Weights of a small GPT-style language model, trained from scratch on English Wikipedia: width 192.
MLP neurons of a small language model. Each row is named by its layer, matrix (gate and up: input weights) and neuron, and shows model dimensions 64-127. Each number is 50 + 12 x the weight over its row's rms, rounded and kept within 0 to 99. A neuron's up and down rows have the sign that makes its largest values positive.
A block is one neuron, or neurons of one layer that tend to fire together. After each block is what it responds to, as a language model described it from the Wikipedia text at the highest values.

L9.gate65:61 71 76 53 44 64 40 44 41 44 43 55 45 49 32 47 37 52 69 52 50 47 35 43 32 64 52 84 50 25 48 59 59 53 57 32 59 45 64 54 59 37 48 47 62 44 53 46 52 43 47 43 64 77 55 46 45 40 36 61 54 54 52 43
L9.up65:43 52 56 53 47 40 43 43 50 57 68 35 38 42 45 41 48 53 59 51 36 52 59 51 47 62 42 28 37 51 67 28 52 47 29 51 73 52 54 56 50 53 52 55 65 55 41 39 67 55 60 71 65 42 68 72 58 52 60 48 45 61 18 69
L9.gate136:64 31 49 53 54 60 52 74 49 43 56 39 70 52 42 65 68 49 47 53 30 51 62 47 47 43 43 53 49 32 61 30 57 30 46 58 49 49 56 51 59 56 60 44 42 39 53 36 61 35 53 34 41 43 54 51 45 24 57 41 75 66 62 53
L9.up136:44 39 43 47 73 36 53 67 49 50 55 38 30 45 45 38 51 38 50 48 33 36 64 36 38 43 52 29 43 58 40 74 66 38 56 50 55 68 54 71 52 64 50 61 73 49 53 83 47 51 71 36 45 42 57 49 39 37 57 61 36 31 39 47
L9.gate149:45 49 44 60 66 40 36 49 40 74 36 46 57 54 34 53 55 33 63 40 45 56 49 39 43 50 40 49 50 60 40 68 75 58 62 52 34 53 28 66 48 46 58 39 34 52 38 41 62 47 55 72 64 53 44 38 64 70 50 34 50 55 23 64
L9.up149:38 41 42 43 32 32 67 53 80 53 40 49 64 42 30 69 37 66 52 52 57 55 50 32 45 43 58 32 26 38 64 53 49 42 62 41 54 57 40 50 49 42 51 48 65 39 58 50 60 50 56 56 55 52 50 27 26 44 51 35 27 42 50 51
L9.gate213:45 39 42 57 34 46 33 30 67 34 40 37 32 74 45 39 47 41 62 47 55 37 59 68 56 36 34 59 58 67 41 59 34 42 37 44 43 52 28 39 26 34 38 46 64 37 68 64 61 57 59 31 65 51 53 53 63 41 49 42 36 58 37 50
L9.up213:27 43 60 51 44 58 59 64 35 21 47 64 55 78 58 57 49 59 52 49 52 40 60 63 55 59 56 62 44 37 57 46 70 60 61 50 40 54 46 42 32 31 63 50 49 41 60 53 53 44 43 44 47 44 75 56 44 76 42 36 38 54 38 46
L9.gate302:62 44 54 45 51 42 39 61 70 59 45 55 33 52 63 56 57 29 57 46 33 40 39 53 49 39 32 28 45 40 41 46 47 45 62 47 51 57 38 61 49 41 60 56 31 60 68 44 32 59 54 46 66 52 30 47 57 44 42 43 44 64 39 38
L9.up302:42 63 36 29 68 71 41 66 64 35 53 63 43 53 73 75 56 47 55 57 47 54 55 57 70 52 49 57 48 63 39 69 50 36 40 40 41 58 48 55 37 50 60 46 27 78 44 55 43 35 49 43 49 58 65 65 48 46 50 58 61 49 45 33
L9.gate314:39 65 33 71 63 55 47 73 36 46 79 29 54 42 58 51 56 45 62 37 27 33 42 41 56 41 52 50 57 51 49 61 71 47 48 49 49 43 38 52 52 53 21 37 47 44 34 51 56 62 49 29 50 58 46 61 52 49 57 43 45 59 72 62
L9.up314:54 36 59 48 32 66 39 36 51 40 28 54 56 43 68 55 31 56 68 38 65 65 45 39 54 39 57 74 23 42 72 44 57 41 39 67 61 46 42 39 45 42 47 45 46 69 50 50 44 34 48 34 57 46 83 70 45 52 50 43 54 46 57 55
L9.gate341:51 45 49 62 85 48 50 58 60 55 57 35 37 49 39 38 44 52 32 54 46 51 51 62 47 59 50 48 50 53 62 67 53 49 62 44 48 26 55 59 62 40 38 58 62 44 71 49 47 43 52 45 33 39 28 29 35 48 60 48 50 40 46 59
L9.up341:52 60 44 53 69 71 58 73 60 42 36 48 49 45 60 50 61 32 75 27 36 41 46 48 41 52 43 36 42 70 39 24 45 34 46 33 44 54 55 46 70 50 54 32 42 54 45 57 51 47 67 51 49 55 43 40 41 32 50 61 44 53 66 59
L9.gate479:71 60 61 60 42 57 54 45 30 27 39 31 41 31 50 30 54 49 63 54 52 56 54 53 68 43 55 45 55 60 33 64 50 38 59 49 50 55 59 50 41 71 57 50 52 29 38 43 59 56 60 59 57 32 41 65 43 57 60 25 53 41 50 52
L9.up479:41 49 49 47 58 53 67 31 28 56 30 49 34 58 37 51 39 29 53 41 59 30 75 52 34 45 58 49 51 50 43 48 57 44 45 43 61 66 57 66 31 72 45 68 52 60 53 76 39 65 47 34 61 42 42 57 44 51 58 38 63 55 83 54
Description: Mid-sentence clause commas

L6.gate171:33 62 55 69 37 45 52 24 52 67 36 27 49 50 49 60 36 52 52 40 38 70 53 67 50 50 56 46 33 48 61 66 66 42 58 67 55 53 42 45 32 53 65 50 66 64 70 49 26 30 61 48 46 38 47 38 25 43 44 54 29 79 60 59
L6.up171:40 41 55 54 48 53 43 41 28 51 55 38 59 47 53 32 50 35 58 49 60 45 75 61 39 29 42 69 46 58 75 49 62 49 43 46 55 35 50 48 47 59 34 47 43 30 47 40 53 09 46 78 51 54 37 57 57 62 27 46 56 73 45 47
Description: Clause and parenthesis closers

L6.gate305:59 47 44 56 65 51 36 60 44 72 43 61 51 30 47 64 64 48 52 42 57 67 81 39 73 71 67 31 64 64 35 48 39 79 74 54 43 56 56 56 25 51 47 47 56 43 63 64 50 53 24 50 68 37 43 53 44 49 61 33 37 55 57 34
L6.up305:67 73 56 66 44 35 58 44 52 36 63 65 43 24 58 53 45 18 52 49 61 45 55 44 71 47 69 32 59 39 55 55 23 56 54 55 57 51 71 56 56 48 55 61 63 58 71 77 27 44 56 53 40 49 38 54 45 54 62 37 54 42 68 45
Description: Predicate verbs and word-starts

L9.gate58:58 40 33 60 44 50 29 54 50 51 34 52 42 69 56 67 46 33 70 32 44 52 56 23 37 48 39 33 52 56 37 55 56 41 39 49 50 44 70 53 39 37 42 53 47 49 69 38 46 45 36 45 54 26 64 32 49 47 27 33 33 59 50 55
L9.up58:18 61 66 66 69 53 33 61 41 57 63 40 71 65 45 60 34 45 71 46 56 34 49 41 47 47 49 58 39 56 58 42 40 34 41 55 50 62 49 44 48 50 39 24 34 46 57 56 44 62 32 52 33 57 51 50 64 52 27 61 42 64 79 58
L9.gate116:64 51 55 58 42 32 54 37 55 58 34 31 50 44 48 66 64 50 58 38 44 38 59 29 57 62 60 41 42 47 42 43 43 40 72 47 51 45 66 66 32 51 29 62 48 51 82 65 41 57 46 39 65 53 51 56 38 71 67 42 48 29 42 27
L9.up116:33 69 57 70 37 37 45 51 64 67 47 49 38 41 44 48 53 65 57 40 36 47 40 48 55 50 66 47 50 70 51 47 61 61 36 37 58 40 32 56 66 61 52 48 57 47 54 58 40 48 49 57 42 26 35 57 33 49 62 46 68 42 45 62
L9.gate125:51 50 59 67 37 52 46 47 32 35 38 63 48 41 52 40 53 56 34 36 46 54 22 46 41 74 61 60 72 55 60 61 70 66 57 47 54 58 70 35 31 51 40 41 41 51 57 32 58 48 66 56 58 42 50 43 68 50 28 58 61 52 64 54
L9.up125:71 57 54 46 55 81 48 31 68 50 30 43 50 54 58 58 49 52 49 47 39 21 51 52 63 44 33 61 42 46 59 47 31 50 59 69 39 55 54 54 63 48 50 51 37 63 51 48 46 47 52 25 43 48 49 59 57 62 57 48 47 28 57 54
L9.gate153:23 54 65 51 49 37 39 47 56 54 65 39 63 48 47 50 62 60 67 48 47 58 21 20 39 58 39 68 63 49 67 61 40 46 41 46 58 74 62 46 42 58 46 49 43 43 57 55 48 42 60 51 32 29 39 57 35 62 56 50 54 45 43 38
L9.up153:44 38 46 81 37 59 42 57 48 53 49 25 67 31 46 54 70 49 49 56 56 46 41 45 36 64 38 50 31 60 43 49 34 40 45 49 39 55 49 49 45 49 67 48 60 31 53 48 59 46 35 36 53 53 14 51 61 47 65 32 42 64 53 62
L9.gate234:52 48 46 44 51 47 46 31 55 55 75 27 72 38 63 37 54 38 59 70 36 39 30 49 44 78 53 39 56 44 52 50 43 49 55 57 49 45 42 48 46 68 43 72 52 49 41 60 48 44 53 29 58 39 55 60 58 65 55 43 70 62 33 46
L9.up234:56 42 54 43 46 69 25 54 63 50 46 66 38 39 24 27 43 58 33 25 59 61 47 36 73 32 52 61 65 61 41 47 50 77 52 40 54 48 44 45 45 32 41 22 36 40 49 59 38 55 60 53 60 48 50 39 46 45 56 49 40 48 47 39
L9.gate243:40 63 66 33 67 39 43 47 56 42 55 56 53 48 63 60 63 51 39 37 32 70 36 34 57 61 43 44 23 18 55 26 35 44 68 53 57 50 58 56 55 52 46 46 75 64 39 56 41 44 53 55 57 42 61 26 63 55 43 47 33 34 49 51
L9.up243:61 47 75 31 40 36 49 60 70 50 42 64 64 58 40 37 39 61 65 42 42 51 55 36 44 77 56 41 71 42 48 46 52 41 64 48 49 56 66 49 56 41 68 51 51 46 46 37 43 35 46 58 52 44 40 18 55 44 61 65 37 58 49 48
L9.gate294:51 58 54 80 62 37 53 66 59 49 45 40 47 17 36 26 60 59 64 38 44 43 33 28 67 48 56 48 37 50 54 66 65 54 52 43 43 48 38 55 68 43 36 77 59 65 25 53 44 50 41 41 44 33 30 54 69 32 78 52 41 68 56 56
L9.up294:62 45 58 60 65 52 51 51 38 59 30 58 46 48 37 57 65 56 56 45 30 51 61 64 25 52 76 43 46 51 33 71 52 62 55 49 64 66 57 41 61 49 60 69 27 52 61 87 36 51 45 33 58 39 40 68 46 39 42 37 39 38 63 49
L9.gate478:68 40 55 77 54 45 54 48 40 53 47 54 53 55 43 59 53 49 42 43 69 66 52 47 41 47 57 57 62 38 68 68 45 71 54 53 60 52 57 39 38 68 45 53 34 45 60 12 40 50 46 73 44 48 58 48 57 39 28 40 50 53 50 41
L9.up478:60 29 25 44 50 42 49 45 47 70 50 56 69 55 60 43 67 37 60 60 50 59 26 24 60 49 59 30 42 49 46 53 64 55 43 65 45 47 30 55 53 46 29 43 44 55 54 36 40 50 60 62 40 52 42 35 43 62 41 51 50 70 40 48
Description: Main verb after subject

L7.gate31:64 62 32 39 49 54 58 42 49 72 56 52 35 55 46 57 55 50 31 46 52 43 44 30 57 61 79 32 55 61 46 50 56 53 47 66 57 20 55 70 53 41 57 10 51 54 60 54 65 52 68 67 52 69 31 43 58 52 55 46 33 57 58 35
L7.up31:43 41 42 50 49 49 27 67 48 38 39 49 50 56 65 30 52 61 51 62 43 46 39 47 44 54 59 58 45 48 38 35 40 55 55 49 32 52 22 46 63 59 52 59 50 42 21 75 36 23 50 48 52 60 57 46 36 32 31 34 50 41 60 58
L7.gate37:60 68 57 73 35 44 55 49 38 51 53 57 38 44 52 57 32 25 44 53 48 37 52 40 50 72 44 77 45 48 56 31 60 44 32 58 62 35 54 38 61 53 46 31 56 51 58 37 59 30 51 68 54 57 49 57 66 92 46 61 55 78 71 36
L7.up37:65 60 52 38 58 46 53 64 63 44 43 44 35 44 74 51 72 46 61 56 49 67 58 56 57 42 45 69 42 63 60 61 64 44 48 33 43 33 77 51 50 51 60 52 40 34 64 51 45 47 44 63 47 38 50 68 63 52 39 37 33 52 44 53
L7.gate87:58 59 51 47 77 60 70 51 45 61 45 36 45 47 56 35 52 64 72 73 28 43 43 49 59 59 48 41 46 52 40 53 43 28 50 39 60 62 45 42 66 34 62 50 29 43 66 26 40 49 44 38 45 49 75 70 49 35 63 34 50 50 62 40
L7.up87:63 49 76 59 28 44 38 21 58 70 33 46 51 57 65 26 69 40 50 62 40 53 64 46 53 49 57 67 56 61 52 43 49 45 45 64 45 57 34 39 51 60 52 62 51 67 50 42 34 37 38 38 60 42 63 55 37 44 63 56 43 52 32 54
L7.gate162:63 41 47 49 75 56 53 54 35 46 48 41 21 28 42 39 46 42 77 61 31 65 55 43 47 50 39 58 47 43 59 52 42 50 38 32 69 65 42 52 54 60 55 37 53 49 61 59 35 60 49 65 42 61 40 28 38 38 21 54 45 54 63 53
L7.up162:40 39 51 55 35 49 65 52 55 54 74 53 51 40 43 68 55 39 40 41 49 39 64 47 56 61 33 62 43 57 60 55 12 50 45 45 23 53 30 54 64 54 29 43 51 47 36 37 51 52 67 56 43 52 22 59 55 57 42 59 50 67 50 31
L7.gate217:76 37 36 61 66 58 64 66 38 40 22 51 65 63 63 64 44 49 49 34 34 38 63 58 46 61 54 28 44 36 43 58 28 60 52 36 58 48 71 49 54 47 59 46 53 42 67 51 27 28 40 49 43 73 70 58 32 41 68 26 58 36 59 56
L7.up217:38 81 42 48 61 83 41 53 32 51 31 29 45 55 50 40 60 58 46 47 48 51 51 52 23 56 41 64 57 52 27 58 43 36 48 59 18 69 35 58 60 46 46 56 15 42 44 66 50 60 52 49 81 71 79 70 45 44 64 37 50 63 50 39
L7.gate283:53 51 57 59 41 42 53 49 51 48 51 51 61 34 58 61 49 51 55 43 49 60 56 36 48 66 49 37 66 66 48 13 47 55 57 33 49 60 44 32 49 69 36 54 54 46 32 56 45 45 43 44 32 47 34 48 58 53 65 43 37 38 54 65
L7.up283:41 43 34 32 58 44 55 45 55 49 51 33 30 30 40 45 43 56 61 95 42 52 55 72 48 61 53 47 52 44 42 71 64 35 32 59 40 76 39 44 56 45 54 54 33 23 53 42 43 30 51 52 59 56 23 37 39 63 48 61 58 51 52 68
L7.gate366:60 44 49 49 63 76 56 49 34 54 43 41 71 43 40 44 56 48 58 60 51 38 66 46 49 66 39 70 51 47 42 51 55 46 44 36 55 32 56 48 46 45 60 43 71 58 42 50 52 56 94 82 61 55 35 44 65 26 30 44 64 60 55 48
L7.up366:59 49 37 59 59 76 63 52 44 55 39 40 49 43 31 48 39 51 60 44 58 42 52 38 51 53 18 58 37 51 47 62 54 54 58 44 45 39 35 57 47 53 70 54 64 56 62 42 65 72 60 68 49 44 40 59 75 43 22 61 62 28 37 50
L7.gate466:51 31 63 53 37 70 51 25 32 69 39 65 49 62 44 38 60 55 52 30 64 64 68 39 72 55 42 50 73 57 66 57 56 57 29 52 46 55 28 60 52 49 42 54 54 50 58 42 52 46 55 40 53 51 52 64 53 45 53 56 61 57 56 35
L7.up466:51 53 48 67 48 57 48 48 69 44 36 22 57 51 34 43 52 56 47 65 53 67 35 48 42 73 44 63 38 63 42 63 48 57 60 59 69 35 27 34 62 63 47 44 69 52 61 60 30 54 38 56 27 74 54 19 49 49 29 62 56 43 52 76
Description: Pre-verb modals and "to"